Weights of a small transformer language model.
Size: width 256, 6 heads of 64, MLP 1024 GeGLU.
Architecture: LayerNorm before each block, rotary positions, tied embeddings.
MLP neurons of a small language model. Each row is named by its layer, matrix (gate and up: input weights) and neuron, and shows model dimensions 80-143. Each number is 200 + 20 x the weight over its row's rms, rounded and kept within 0 to 999. A neuron's up and down rows have the sign that makes its largest values positive.
Before each neuron's rows, "fires in" lists the words (lower case) most often at its 100 highest values on Wikipedia text that the model never trained on; "fires after" lists the tokens most often just before its 100 highest values on Wikipedia text that the model never trained on.

fires in: "second", "main", "first", "major", "third"
fires after: " the", "'s", " a", " R"
L9.gate877,194,185,194,190,216,201,214,214,196,216,188,158,209,209,209,220,205,208,189,190,201,206,241,216,196,155,193,219,165,219,178,225,171,194,211,204,208,213,217,175,176,225,175,162,184,199,223,206,222,179,214,212,205,195,233,226,201,213,229,204,145,192,175,197
L9.up877,222,203,197,174,171,232,181,204,183,146,230,231,199,186,201,203,164,203,169,168,181,168,225,190,185,184,216,156,187,210,213,200,215,193,189,205,192,236,215,211,171,195,185,207,207,197,188,171,187,220,189,211,208,169,222,198,180,214,206,201,177,191,184,195

fires in: "also", "not", "the", "https", "all"
fires after: " was", " is", " h", " were", "'", " are"
L7.gate944,197,216,217,141,234,224,221,199,202,214,158,181,200,180,198,239,185,204,180,187,180,205,211,203,194,233,230,213,196,218,243,172,220,195,184,220,186,195,173,186,225,177,175,180,239,186,183,223,186,198,183,174,231,202,239,185,211,207,167,216,191,209,210,210
L7.up944,205,180,193,218,209,210,184,202,194,193,168,211,199,202,208,209,201,188,179,218,187,196,190,213,226,200,204,179,181,197,194,226,197,184,171,169,262,204,191,201,210,169,202,204,206,181,215,179,156,191,190,202,205,206,186,199,189,194,200,202,191,193,214,206

fires in: "nl", "mlw", "aze", "anita", "nzl", "known"
fires after: "N", " M", "Z", " An", " Z"
L2.gate966,202,232,159,220,207,183,218,220,169,200,199,199,198,191,186,182,189,171,208,183,179,180,231,206,198,238,189,198,222,224,201,201,205,197,200,217,204,190,215,207,193,204,218,205,213,197,192,170,188,178,184,209,193,198,192,236,220,197,185,190,198,220,157,206
L2.up966,223,222,226,186,182,158,188,199,202,187,188,165,205,190,191,205,182,222,190,188,176,215,172,199,210,201,234,172,239,162,207,224,163,196,203,170,187,203,206,198,244,198,203,188,211,211,188,197,200,175,196,223,213,185,217,245,219,166,197,210,199,220,201,207

fires in: "20", "19", "2023", "1920", "2000"
fires after: " ", "18", "19", "–", " ("
L9.gate203,203,245,178,181,196,172,192,181,223,189,178,170,190,185,200,206,218,206,188,191,192,210,192,199,182,202,218,188,222,187,181,190,180,244,237,237,248,197,191,173,192,179,195,228,170,209,193,201,198,179,189,214,172,184,176,190,197,188,247,184,196,187,203,207
L9.up203,205,204,168,201,201,217,183,206,201,183,196,183,183,202,162,245,235,231,194,201,194,174,200,201,177,194,199,206,205,210,186,182,192,183,212,200,202,195,199,185,201,168,204,208,194,192,206,213,208,207,152,223,212,175,192,233,225,177,201,176,192,221,175,203

fires in: "united", "on", "born"
fires after: " the", " (", " |", " released", ":", ","
L8.gate958,178,226,196,191,228,211,184,215,192,192,183,213,208,186,183,220,187,177,185,227,215,191,226,252,201,207,163,204,198,245,189,181,194,178,206,190,175,222,202,186,249,171,227,192,204,223,221,168,223,206,190,171,211,166,223,217,234,207,179,189,228,201,188,203
L8.up958,206,198,176,182,216,224,209,164,204,235,206,207,206,217,165,206,204,193,191,162,178,222,203,176,203,205,198,173,160,186,221,238,190,233,194,208,217,206,220,180,194,195,181,216,185,220,230,225,227,177,208,219,232,240,224,209,202,167,207,220,172,212,182,260

fires in: "the", "to", "many"
fires after: " for", " of", " to", " by"
L7.gate833,172,196,153,178,189,193,213,189,194,208,214,189,208,212,205,229,202,194,202,220,195,188,183,258,184,148,209,204,164,205,215,194,193,176,213,168,196,226,248,195,185,207,221,222,211,200,226,223,215,178,197,175,221,209,232,227,178,210,233,208,224,203,205,222
L7.up833,195,208,208,180,167,208,227,233,204,194,197,228,190,223,207,194,176,182,230,212,210,244,188,208,218,193,166,218,229,218,216,176,225,213,198,209,200,231,190,211,184,195,208,189,203,196,223,183,176,199,192,200,219,184,220,165,202,225,166,200,215,208,224,206

fires in: "0", "000", "1", "maccullochi", "3", "5"
fires after: ".", ",", "ull"
L7.gate847,202,201,194,221,226,163,219,224,191,179,190,181,166,197,216,214,191,216,195,209,194,173,188,184,212,190,221,226,192,214,208,210,210,176,200,192,247,201,213,195,183,209,193,241,182,226,194,192,230,221,202,188,187,223,218,216,231,209,196,167,176,215,225,198
L7.up847,231,189,217,221,166,206,223,218,177,191,221,177,179,200,185,219,211,208,193,156,181,163,189,179,220,226,191,232,192,192,214,199,204,187,207,218,214,193,182,202,193,219,199,202,192,201,212,199,228,216,229,207,218,228,174,225,186,199,203,233,195,201,194,175

fires in: "1", "0", "recurring"
fires after: " ", " (", "-"
L7.gate122,171,189,198,187,203,181,204,216,197,223,222,192,243,211,234,210,195,209,207,226,188,203,209,161,188,225,174,189,185,227,205,173,216,174,194,170,211,192,203,170,163,199,171,172,214,160,214,217,180,202,195,192,225,234,184,207,208,179,211,192,184,203,222,229
L7.up122,209,162,223,178,207,209,215,195,190,200,183,155,181,212,201,225,174,216,210,204,202,202,165,183,207,206,208,180,200,219,209,177,206,156,178,213,223,224,224,212,200,204,189,185,174,209,199,288,200,219,207,221,183,185,204,216,194,231,216,208,202,176,197,203

fires in: "also", "not", "osm", "helped", "unsuccessful", "taken"
fires after: " was", " is", " were", " O", " are", " US"
L2.gate992,186,216,177,194,214,211,221,182,202,187,188,211,221,180,191,224,207,209,175,212,187,229,198,214,214,186,168,219,184,212,215,203,183,224,166,189,186,199,211,207,159,196,203,222,197,249,171,204,233,184,195,174,211,175,220,180,193,158,212,214,183,166,200,198
L2.up992,193,191,212,180,205,247,168,165,225,230,206,204,189,174,183,192,201,178,191,202,212,198,185,188,208,209,188,193,212,180,211,199,199,195,204,216,203,150,184,207,221,173,184,218,207,211,220,199,177,195,196,187,204,213,224,222,198,191,178,216,185,174,182,194

fires in: "2", "5", "0", "3", "4", "1"
fires after: ".", " ", "-", " (", "^{"
L9.gate197,183,170,214,196,181,201,208,210,223,210,216,189,187,206,202,206,201,208,180,220,186,184,188,168,227,166,225,230,160,198,214,190,180,177,163,175,214,203,182,202,195,212,207,195,189,235,217,202,235,213,215,202,192,178,197,240,227,223,193,204,222,223,241,214
L9.up197,163,207,235,213,185,159,215,207,215,219,184,214,194,196,179,202,194,218,197,234,180,196,188,160,213,208,219,153,182,207,225,194,209,178,175,201,210,218,205,222,211,217,191,229,206,199,211,227,237,229,189,187,190,198,199,153,196,214,181,216,211,198,180,165

fires in: "0", "most", "first", "only", "bogdanović"
fires after: " ", " the", " B", " R", " of"
L7.gate416,199,196,163,209,206,209,226,201,237,177,177,195,221,239,182,195,207,183,185,209,188,204,243,209,217,218,188,214,211,170,205,206,168,193,171,215,194,246,232,177,241,203,220,196,174,226,206,180,185,173,183,198,227,209,240,203,211,184,195,227,217,222,169,211
L7.up416,249,229,170,200,176,190,192,195,225,211,235,189,194,168,194,182,212,203,212,201,182,186,183,198,236,144,218,203,187,209,234,223,214,224,195,244,171,193,185,189,185,205,218,170,220,198,213,198,188,198,212,235,194,166,201,181,183,241,208,206,207,183,212,196

fires in: "nl", "to", "oclc", "nzl"
fires after: "N", " O", "Z", " referred", " allowed"
L2.gate474,214,223,197,186,182,181,215,213,199,206,173,182,232,224,175,180,224,182,214,171,219,224,209,188,217,170,185,235,225,203,176,187,191,213,214,175,244,230,199,202,193,174,172,222,221,213,193,188,210,161,187,197,212,178,199,229,190,184,196,184,176,226,206,200
L2.up474,214,227,192,156,179,187,227,201,219,216,201,234,189,189,190,247,211,196,202,232,192,229,212,194,206,221,199,191,199,204,216,231,199,176,243,158,215,197,216,195,224,147,175,220,189,213,187,160,220,181,177,191,211,195,206,241,207,206,188,158,173,207,161,202

fires in: "the"
fires after: " at", " in", " At"
L7.gate633,209,201,171,205,180,195,192,210,188,226,225,190,215,190,178,192,186,174,225,169,199,197,236,177,224,216,200,203,178,222,208,202,198,222,163,173,202,185,227,196,201,199,201,180,206,184,220,208,154,188,217,180,214,193,191,197,220,247,188,224,204,193,196,217
L7.up633,190,170,188,191,214,218,147,204,188,202,162,225,181,218,201,210,183,221,194,212,201,217,210,206,199,200,211,212,186,229,199,225,192,175,195,192,236,197,212,198,195,194,204,196,200,181,182,187,207,163,197,176,216,199,250,222,210,156,199,181,206,216,197,200

fires in: "the"
fires after: ".", ")."
L2.gate299,186,164,199,175,214,180,215,194,201,189,242,205,206,215,230,216,204,197,224,199,193,161,185,220,184,194,188,232,185,172,173,191,196,196,213,181,175,245,199,220,230,194,179,220,224,185,224,211,196,188,154,211,200,192,231,239,185,161,194,193,203,216,191,208
L2.up299,181,235,178,210,217,198,228,198,211,223,198,204,153,185,212,216,199,203,239,187,201,179,237,181,231,187,189,202,167,218,224,197,167,210,176,211,226,192,168,174,189,185,207,205,185,197,182,219,208,214,221,223,180,207,198,204,217,229,221,232,206,196,202,182

fires in: "career", "time", "period", "year", "years", "month"
fires after: " a", " his", "A", " first", " A", " the"
L9.gate715,193,185,212,196,220,239,213,185,173,199,183,189,192,161,183,189,235,163,217,190,215,202,242,176,189,230,197,219,218,210,195,180,237,194,198,233,191,212,176,168,187,200,185,199,186,204,168,203,168,173,220,185,224,204,220,223,241,204,176,233,207,208,219,217
L9.up715,206,224,183,203,237,209,179,193,231,183,191,204,237,178,207,187,175,194,187,221,204,223,196,222,182,201,210,212,167,213,146,198,184,217,213,161,192,227,234,178,232,221,205,203,171,218,178,199,184,197,196,207,222,190,183,248,201,158,196,195,189,230,210,199

fires in: "3", "5", "4"
fires after: " ", "-", " expl", "_{"
L2.gate405,191,196,192,191,247,210,184,247,199,222,217,220,208,184,184,210,214,220,191,228,193,192,228,192,212,170,231,228,210,208,232,210,214,214,192,171,218,211,206,199,171,202,198,215,255,158,246,181,213,195,230,192,207,186,181,222,236,192,185,202,172,213,190,199
L2.up405,226,214,184,180,211,195,179,208,224,218,213,187,198,227,212,190,213,217,223,241,156,233,184,187,205,185,181,176,197,215,182,198,201,189,206,176,204,226,230,204,180,220,183,213,248,229,218,246,235,193,218,206,211,172,201,227,207,215,174,193,180,200,189,224

fires in: "of", "the", "were", "extra"
fires after: " one", " of", " many", " all"
L2.gate404,246,162,184,198,199,192,184,177,221,241,208,183,184,181,182,199,218,235,206,211,223,241,218,189,185,205,217,195,232,216,204,226,191,215,196,188,171,174,202,178,229,163,186,191,217,167,209,180,214,206,198,192,220,242,177,217,175,186,222,225,173,230,186,220
L2.up404,217,165,216,169,207,183,210,203,188,234,191,171,198,208,189,220,202,200,200,183,210,166,215,217,207,194,222,190,243,227,198,175,191,210,188,203,167,173,220,206,179,193,198,170,196,172,174,191,206,196,209,182,233,211,173,193,227,194,200,197,188,201,195,209

fires in: "in"
fires after: ".", ".\n\n", "==\n"
L16.gate181,187,215,175,179,202,188,221,192,246,198,214,226,186,202,206,222,177,207,216,183,183,204,192,188,240,191,254,175,169,204,178,204,194,182,196,204,213,215,212,167,190,196,173,181,191,201,218,178,239,204,213,197,230,189,191,241,227,200,183,185,189,208,233,197
L16.up181,176,217,195,176,185,208,211,199,193,189,205,218,219,223,213,225,203,213,214,211,195,221,210,206,189,186,197,202,188,181,189,231,190,206,228,213,197,239,167,194,188,214,197,218,205,212,211,189,210,166,207,189,195,191,185,239,165,195,219,199,229,194,216,184

fires in: "with", "for", "on"
fires after: ",", " and", "."
L8.gate162,205,180,154,188,220,193,175,174,176,187,197,175,229,208,189,191,225,182,180,180,211,185,188,194,178,196,183,238,171,161,235,180,200,198,195,226,165,225,236,190,183,213,162,197,161,223,204,194,214,190,193,206,201,207,211,234,184,205,174,195,192,204,215,189
L8.up162,194,207,222,193,191,175,190,176,181,218,180,184,163,192,222,222,193,229,178,205,222,205,190,177,222,191,215,175,252,184,201,191,159,224,193,210,184,222,203,179,198,195,197,213,192,212,192,185,200,203,202,165,220,217,155,173,202,224,205,197,199,191,177,195

fires in: "this", "is", "the", "are", "his", "it"
fires after: ",", " of", " which", ".", ";"
L7.gate804,189,203,195,194,168,167,195,186,215,175,181,183,189,197,225,196,239,172,179,179,209,183,202,187,243,194,217,186,183,213,222,189,168,188,181,208,165,219,195,225,227,193,191,184,214,200,172,181,200,207,199,227,191,197,178,203,236,191,171,183,198,202,220,231
L7.up804,213,203,174,171,195,236,214,189,186,204,204,185,208,207,182,205,182,217,190,198,201,185,221,220,205,187,195,201,219,188,235,190,187,217,196,160,161,210,188,186,182,193,210,193,217,179,205,197,170,178,224,243,216,185,184,214,187,171,180,232,204,212,199,206

fires in: "he", "she"
fires after: ".", ",", ".\n\n"
L9.gate71,175,202,225,196,209,221,211,214,203,218,203,214,157,169,162,210,221,234,202,178,186,206,187,198,211,172,190,213,181,230,213,200,168,209,164,214,184,193,226,211,218,226,170,189,216,196,173,192,219,214,212,220,197,194,226,198,190,168,240,174,226,193,209,177
L9.up71,162,232,172,218,210,199,196,169,184,221,206,202,193,230,174,233,231,181,168,145,187,184,200,182,203,179,183,201,207,191,227,196,212,183,161,202,242,204,217,214,231,183,200,204,224,177,201,197,205,171,233,224,227,219,207,203,191,151,207,207,206,165,206,241

fires in: "3", "2", "4", "6"
fires after: " ", "-", " Sp"
L9.gate1001,206,216,188,180,203,186,212,223,185,178,235,184,183,214,209,198,208,229,216,232,158,229,170,192,207,203,218,179,157,202,237,179,172,214,154,188,236,213,187,188,212,214,188,204,247,199,201,216,186,207,190,182,180,203,204,202,175,187,190,215,204,189,207,202
L9.up1001,206,181,230,206,185,193,230,225,218,214,197,170,223,189,229,172,194,189,194,230,199,179,162,230,182,185,188,178,216,205,183,198,234,179,211,218,201,212,205,198,207,192,214,204,198,212,252,250,206,185,193,205,186,193,152,234,181,232,190,227,182,212,169,183

fires in: "first", "small", "large", "only"
fires after: " a", " the", " his", "'s", " h"
L9.gate934,228,208,198,244,242,150,157,198,218,205,207,194,225,204,184,212,203,159,187,174,158,174,211,201,241,186,180,258,163,207,181,216,208,177,203,217,197,211,196,151,246,213,198,204,207,194,207,217,222,170,194,213,212,191,215,222,211,214,207,223,180,155,213,225
L9.up934,201,192,210,188,204,194,163,190,220,195,206,188,200,179,194,213,208,192,193,191,207,197,180,197,209,156,193,205,213,132,213,195,162,190,215,260,172,190,230,190,186,199,207,195,205,195,175,202,204,223,159,218,158,196,193,212,170,198,212,172,205,167,202,187

fires in: "the", "massachusetts"
fires after: " of", ",", " in", " at", " to"
L7.gate757,212,199,176,196,209,214,179,210,192,181,210,233,211,195,198,207,155,170,198,162,190,225,229,186,183,184,171,191,181,211,202,203,162,196,184,177,225,228,177,163,218,201,215,205,228,198,204,186,215,165,178,193,205,215,199,214,211,188,205,198,215,206,189,206
L7.up757,217,201,200,190,183,197,197,173,173,192,194,209,201,194,193,210,214,187,182,221,197,212,211,194,182,183,190,218,204,197,206,207,222,212,224,187,210,220,195,205,221,235,222,178,228,206,228,200,195,182,188,212,202,212,271,236,203,174,170,218,227,216,178,212

fires in: "also", "not", "still"
fires after: " was", " is", " \"", "==", " are", " were"
L2.gate441,211,204,209,182,191,201,196,147,189,181,184,226,182,179,174,225,205,213,199,209,164,230,220,219,199,198,219,193,177,210,200,200,189,169,173,168,193,180,183,175,200,219,169,204,186,204,208,196,186,180,145,205,202,169,220,150,195,153,193,214,190,201,173,218
L2.up441,179,207,188,164,225,200,202,181,188,235,217,197,212,197,187,205,208,165,191,206,211,191,200,211,202,208,213,206,189,217,217,211,174,163,189,192,215,184,220,188,240,188,183,191,214,229,192,238,194,255,210,161,193,192,221,211,223,215,183,204,191,201,145,211

fires in: "united"
fires after: " |", " the", ",", "."
L16.gate266,187,216,184,226,196,225,192,234,172,161,160,218,160,215,204,194,190,176,183,207,205,181,230,202,229,227,188,169,185,233,245,209,182,234,188,185,178,191,196,206,183,223,183,191,197,195,194,193,247,212,214,189,236,187,223,177,175,199,171,212,166,191,219,215
L16.up266,227,163,158,197,157,171,189,185,201,220,216,209,196,217,171,213,219,212,200,195,175,203,240,192,235,204,192,181,173,196,229,201,157,182,198,172,184,229,196,197,186,218,195,226,228,220,198,206,200,190,228,170,209,194,187,181,201,232,184,199,180,204,183,224

fires in: "as", "to", "after", "examples"
fires after: " known", " such", " According", " addition", " referred", " named"
L2.gate168,186,179,191,192,224,223,237,233,205,223,235,192,196,204,181,189,210,196,213,203,183,177,189,211,211,224,215,215,205,227,214,196,228,209,218,176,179,211,173,237,187,203,213,179,197,200,215,178,198,200,195,192,248,217,207,193,189,200,195,199,213,222,183,223
L2.up168,201,217,158,229,205,229,202,221,179,222,204,205,222,205,180,209,207,218,221,221,207,219,188,218,215,171,199,190,137,206,219,191,209,219,174,209,226,183,201,211,213,162,197,201,221,190,217,193,229,224,204,186,198,177,198,169,214,201,194,221,208,216,224,208

fires in: "it", "and", "he", "than", "dating"
fires after: ",", ".", ")", " d"
L8.gate988,228,157,211,208,195,154,226,152,209,193,177,152,165,209,193,203,230,180,203,208,186,202,246,208,207,213,197,223,200,190,206,190,166,203,151,196,200,223,186,216,203,224,170,193,172,220,172,184,247,198,179,193,228,168,193,203,184,190,192,222,202,223,251,222
L8.up988,190,203,209,220,192,167,184,198,223,181,192,176,204,211,201,198,192,182,206,182,212,185,192,196,228,183,219,206,211,184,194,177,164,199,199,212,204,215,210,154,192,227,224,189,212,195,135,205,240,190,208,229,207,222,215,225,221,214,228,206,209,196,219,218

fires in: "and", "ha", "chandler", "a"
fires after: "H", " (", " Ch", ",", ")", "),"
L2.gate967,165,197,213,167,231,221,208,197,171,238,207,200,215,194,220,206,227,210,193,194,182,216,222,208,221,213,178,200,192,209,191,216,173,183,165,168,210,199,201,172,233,244,177,160,172,197,190,154,191,197,173,193,242,187,203,207,182,208,228,240,211,200,209,163
L2.up967,211,188,183,179,195,203,207,153,208,174,187,217,198,179,187,209,183,225,166,186,212,227,197,194,192,216,182,242,206,206,202,197,237,233,203,208,227,203,222,218,204,218,163,207,198,210,182,180,204,221,170,215,210,207,229,165,188,220,167,219,222,194,206,228

fires in: "it", "song", "band", "station", "game", "album"
fires after: " the", " The", "The", " that"
L8.gate166,204,196,223,195,181,224,231,195,209,191,215,188,223,196,184,186,207,192,204,197,157,189,213,209,184,160,209,203,192,197,203,157,222,214,200,204,212,241,220,180,210,183,175,194,191,235,252,183,232,226,223,215,223,198,216,213,169,204,186,191,233,228,222,206
L8.up166,207,224,190,215,216,183,176,215,225,194,196,215,193,163,190,227,179,210,152,178,240,240,214,214,202,186,190,240,136,200,186,195,219,157,202,190,187,206,201,231,224,223,212,147,200,196,171,212,208,220,192,168,192,182,171,186,179,172,175,242,165,167,207,252

fires in: "to", "it", "as", "of"
fires after: ",", " and", " due", " known", " referred"
L8.gate995,164,229,211,172,216,196,201,181,216,245,209,200,213,179,204,150,223,191,212,209,194,198,176,198,211,185,230,201,201,203,205,176,198,190,200,193,239,201,212,157,223,206,175,170,198,214,205,182,228,175,198,215,202,198,199,212,194,177,218,199,223,182,196,222
L8.up995,227,197,162,190,181,165,170,222,191,219,194,164,157,188,189,225,203,218,199,203,222,163,226,177,215,166,188,213,195,223,206,178,182,205,217,217,220,177,181,185,231,171,199,189,241,187,171,228,211,208,233,228,181,230,224,170,172,190,181,227,186,176,211,207

fires in: "first", "final", "last", "second", "next", "only"
fires after: " the", " The", "'s"
L7.gate981,176,210,217,203,173,190,228,184,206,190,202,195,219,227,181,200,197,221,187,196,190,183,222,234,210,215,202,231,171,179,186,201,185,133,255,197,218,226,217,195,169,234,199,177,209,200,225,190,215,160,157,234,190,189,207,244,185,220,203,209,207,204,203,221
L7.up981,217,184,167,191,189,167,250,194,215,164,213,166,227,219,203,182,205,219,194,175,210,203,240,208,204,226,228,218,215,201,191,216,206,177,207,156,186,211,225,183,229,216,205,148,207,204,169,213,207,189,226,190,186,206,162,218,179,233,205,200,212,172,179,192

fires in: "after", "during", "following", "despite", "two", "there"
fires after: ".", ".\n\n", ").", "===\n"
L2.gate909,204,232,177,214,194,204,228,209,193,198,226,197,172,216,240,184,238,190,218,178,196,190,207,215,218,201,198,189,211,190,216,172,190,191,176,192,182,231,167,180,217,183,208,171,221,176,189,158,232,228,201,199,203,170,179,219,207,212,213,189,188,194,223,189
L2.up909,187,191,193,193,218,219,225,188,200,178,205,210,145,229,198,209,165,191,235,223,199,232,201,184,213,192,209,202,198,182,187,182,225,192,198,144,197,170,221,215,209,179,195,219,209,212,244,198,207,210,175,171,200,220,202,211,169,172,191,228,223,224,182,218

fires in: "song", "ship", "book", "single", "painting", "film"
fires after: " the", " The", " first", " a", " second", "The"
L2.gate688,186,213,214,217,195,208,248,207,217,190,191,205,186,215,229,197,214,204,190,214,171,216,220,184,233,177,194,199,220,229,187,185,221,218,183,197,196,213,231,178,136,217,176,187,195,208,188,178,217,172,191,200,213,170,191,207,174,214,203,227,171,235,208,178
L2.up688,179,172,216,215,230,182,147,198,205,151,207,245,184,190,169,158,218,176,189,203,221,199,232,202,194,224,210,201,215,202,219,201,198,214,199,171,173,184,198,219,185,236,265,184,211,187,198,198,213,170,201,208,213,200,177,187,203,198,196,216,234,193,200,189

fires in: "of", "unity", "weichel"
fires after: " one", " out", " Un", " all", " most", " many"
L2.gate145,207,203,239,193,202,202,222,170,206,186,196,174,186,199,163,219,219,220,180,183,170,220,233,189,227,239,203,204,202,206,188,248,206,198,198,221,197,217,195,180,229,208,218,193,187,194,191,200,182,197,155,154,244,177,214,186,164,211,198,213,234,190,206,217
L2.up145,200,191,206,213,225,215,208,205,213,193,216,185,205,206,186,210,195,212,232,184,201,204,217,209,161,192,216,238,184,205,210,202,233,223,206,203,170,148,207,221,168,199,215,190,202,187,226,206,184,210,208,186,192,187,227,223,220,171,195,173,205,193,240,208

fires in: "first", "second", "last", "third", "north"
fires after: " the", "'s", " The", " their", " |", ","
L9.gate611,218,197,179,194,193,178,202,179,213,184,209,175,186,204,203,225,191,179,168,210,192,201,201,190,238,200,220,208,198,199,213,215,190,214,215,207,189,228,176,181,219,220,179,175,204,219,184,199,198,158,184,195,205,192,214,195,199,215,212,200,208,186,184,235
L9.up611,215,188,204,177,211,214,184,211,206,184,223,180,210,181,193,215,213,217,221,200,226,201,227,223,219,229,206,187,143,185,172,195,173,204,185,165,188,213,188,157,223,219,175,182,184,203,214,166,175,191,215,216,197,181,190,179,204,178,210,180,178,219,171,210

fires in: "2022", "2018", "2024", "2021", "2025"
fires after: "20", "–"
L8.gate517,218,173,207,223,214,162,219,203,171,189,188,214,183,236,206,209,202,188,198,181,194,195,170,242,211,209,181,216,201,195,203,221,214,212,181,218,157,202,171,190,171,186,201,221,171,199,197,207,208,217,181,170,219,177,173,210,183,198,213,193,195,186,201,232
L8.up517,203,173,219,229,228,213,206,176,182,226,210,183,216,205,187,193,165,186,170,153,201,191,199,204,213,205,203,189,230,202,187,192,227,186,217,223,207,199,227,195,172,180,224,171,237,184,232,191,190,200,234,212,231,194,199,226,208,195,189,172,201,167,178,189

fires in: "and", "or", "syrian", "it"
fires after: ",", "),", " Sy", " and", "ag"
L8.gate474,213,196,189,189,218,193,217,164,162,236,192,215,246,197,220,176,202,226,185,176,207,190,205,175,211,212,179,200,159,248,181,227,208,205,208,207,239,225,189,154,222,224,189,208,170,245,225,182,201,169,172,199,226,210,195,186,176,211,202,199,202,191,204,183
L8.up474,175,176,200,209,194,198,200,190,169,219,220,188,204,176,197,206,163,180,208,171,209,229,179,192,198,214,223,169,220,182,243,211,169,192,213,217,221,225,183,160,199,211,226,252,193,174,213,188,228,186,203,212,190,215,172,176,206,217,206,205,197,198,227,180

fires in: "born", "came", "osborne", "silesian"
fires after: " (", " was", ";", "es", ","
L2.gate503,221,169,188,202,216,172,180,213,205,210,184,235,189,225,204,202,196,196,197,182,195,184,190,236,227,188,223,200,163,197,163,226,201,193,178,190,167,250,200,214,219,234,220,166,219,202,190,190,209,211,201,236,195,222,216,197,225,198,223,198,213,197,219,170
L2.up503,190,177,196,216,229,206,203,203,219,211,202,197,183,205,186,209,217,166,199,171,176,203,167,201,173,213,224,217,173,215,239,203,197,184,181,222,169,223,189,186,168,213,220,174,170,195,206,214,197,180,163,206,245,218,228,196,192,180,223,194,210,202,203,203

fires in: "united", "north", "south"
fires after: " the", " |", ",", " in", "ic", ":"
L18.gate863,212,234,204,187,236,179,207,179,165,195,175,191,217,209,197,206,201,200,210,201,203,245,226,195,193,209,179,192,181,192,198,196,209,204,215,197,193,194,199,206,194,207,199,179,206,204,178,211,222,190,215,211,222,178,227,185,174,207,211,176,179,177,195,244
L18.up863,201,243,187,216,195,197,200,177,186,180,186,205,202,234,242,187,186,159,175,166,177,216,234,190,183,212,210,164,194,205,233,209,242,153,206,192,172,205,176,210,199,180,191,200,185,217,208,209,237,193,207,207,227,145,184,204,190,209,197,212,215,157,162,231